Weights of a small GPT-style language model, trained from scratch on English Wikipedia.
Size: 10 layers, MLP 640 SwiGLU.
Architecture: rotary positions, tied embeddings, normalized queries and keys.
Training: a variant of Adam for these matrices, 158M tokens, 9638 steps.
MLP neurons of a small language model. Each row is named by its layer, matrix (down: output weights) and neuron, and shows model dimensions 128-191. Each number is 50 + 10 x the weight over its row's rms, rounded and kept within 0 to 99. A neuron's up and down rows have the sign that makes its largest values positive.
After each neuron's rows, "fires before" lists the tokens most often just after its 100 highest values on Wikipedia text that the model never trained on.

L3.down307:65 44 40 50 57 46 43 66 59 53 32 58 43 57 40 39 40 24 52 43 47 57 49 57 53 41 48 50 50 51 46 58 53 48 40 42 47 53 51 39 34 48 49 58 37 62 30 41 60 21 45 65 70 55 51 45 30 76 50 53 54 54 61 52
fires before: "5", "9", "8", "7", "3", "6"

L7.down232:47 37 50 41 34 54 56 47 62 70 48 46 51 47 58 44 60 46 34 65 55 64 50 50 58 41 61 45 40 33 38 61 28 62 56 56 37 58 48 71 39 47 35 62 51 51 54 59 45 52 43 38 53 46 52 53 50 37 51 50 39 41 60 62
fires before: "op", "le", "th", "p", "et", "y"

L3.down458:37 53 56 48 61 50 52 40 52 50 54 56 52 62 53 38 42 58 48 45 54 51 37 64 34 35 42 56 45 50 38 62 48 79 54 38 30 52 53 53 46 71 62 73 40 63 51 50 69 57 60 45 49 50 40 61 54 56 45 48 52 50 49 47
fires before: "==", "A", "The", "===", "In", "ause"

L7.down196:52 43 48 30 46 64 61 53 29 75 46 64 45 46 55 67 47 44 57 38 51 34 69 46 39 38 40 49 51 42 46 50 58 52 54 48 55 48 50 53 55 42 86 47 59 28 51 45 76 45 43 45 44 44 58 50 43 49 53 45 46 46 56 41
fires before: "ed", "ived", "s", "ished"

L5.down310:52 57 66 42 51 49 50 56 63 48 48 35 47 51 52 37 46 73 53 62 38 73 44 58 39 43 46 49 40 50 35 32 50 46 42 28 67 33 50 51 51 41 45 41 59 41 58 37 60 53 62 63 52 48 40 53 62 51 47 58 47 53 63 55
fires before: "ed", "io", "es", "y", "i", "pt"

L7.down333:45 41 66 45 68 59 54 45 58 45 54 39 47 52 50 50 59 61 38 36 55 42 57 60 58 57 50 47 46 55 61 47 64 41 35 52 37 62 36 51 57 41 56 49 50 55 68 46 67 56 52 50 41 28 56 48 43 61 38 73 51 39 53 47
fires before: " of", ",", ".", " and", " ", " as"

L7.down518:29 65 54 59 43 49 52 49 53 49 43 34 52 38 53 53 49 51 53 52 49 48 40 43 40 51 28 49 34 56 52 62 50 51 42 46 34 53 51 43 44 46 42 71 59 39 47 53 48 39 54 51 54 57 52 43 46 39 45 45 57 69 50 50
fires before: ")", "===", "–", " c", "s"

L3.down394:45 47 57 50 63 32 36 45 47 34 39 48 52 49 47 49 54 58 50 35 55 39 49 55 30 35 50 42 47 42 46 52 54 40 43 40 63 46 60 54 45 35 67 41 40 56 49 54 60 60 59 39 43 51 70 45 48 41 41 50 55 36 49 37
fires before: "\n\n", " The", " In", " S", " He"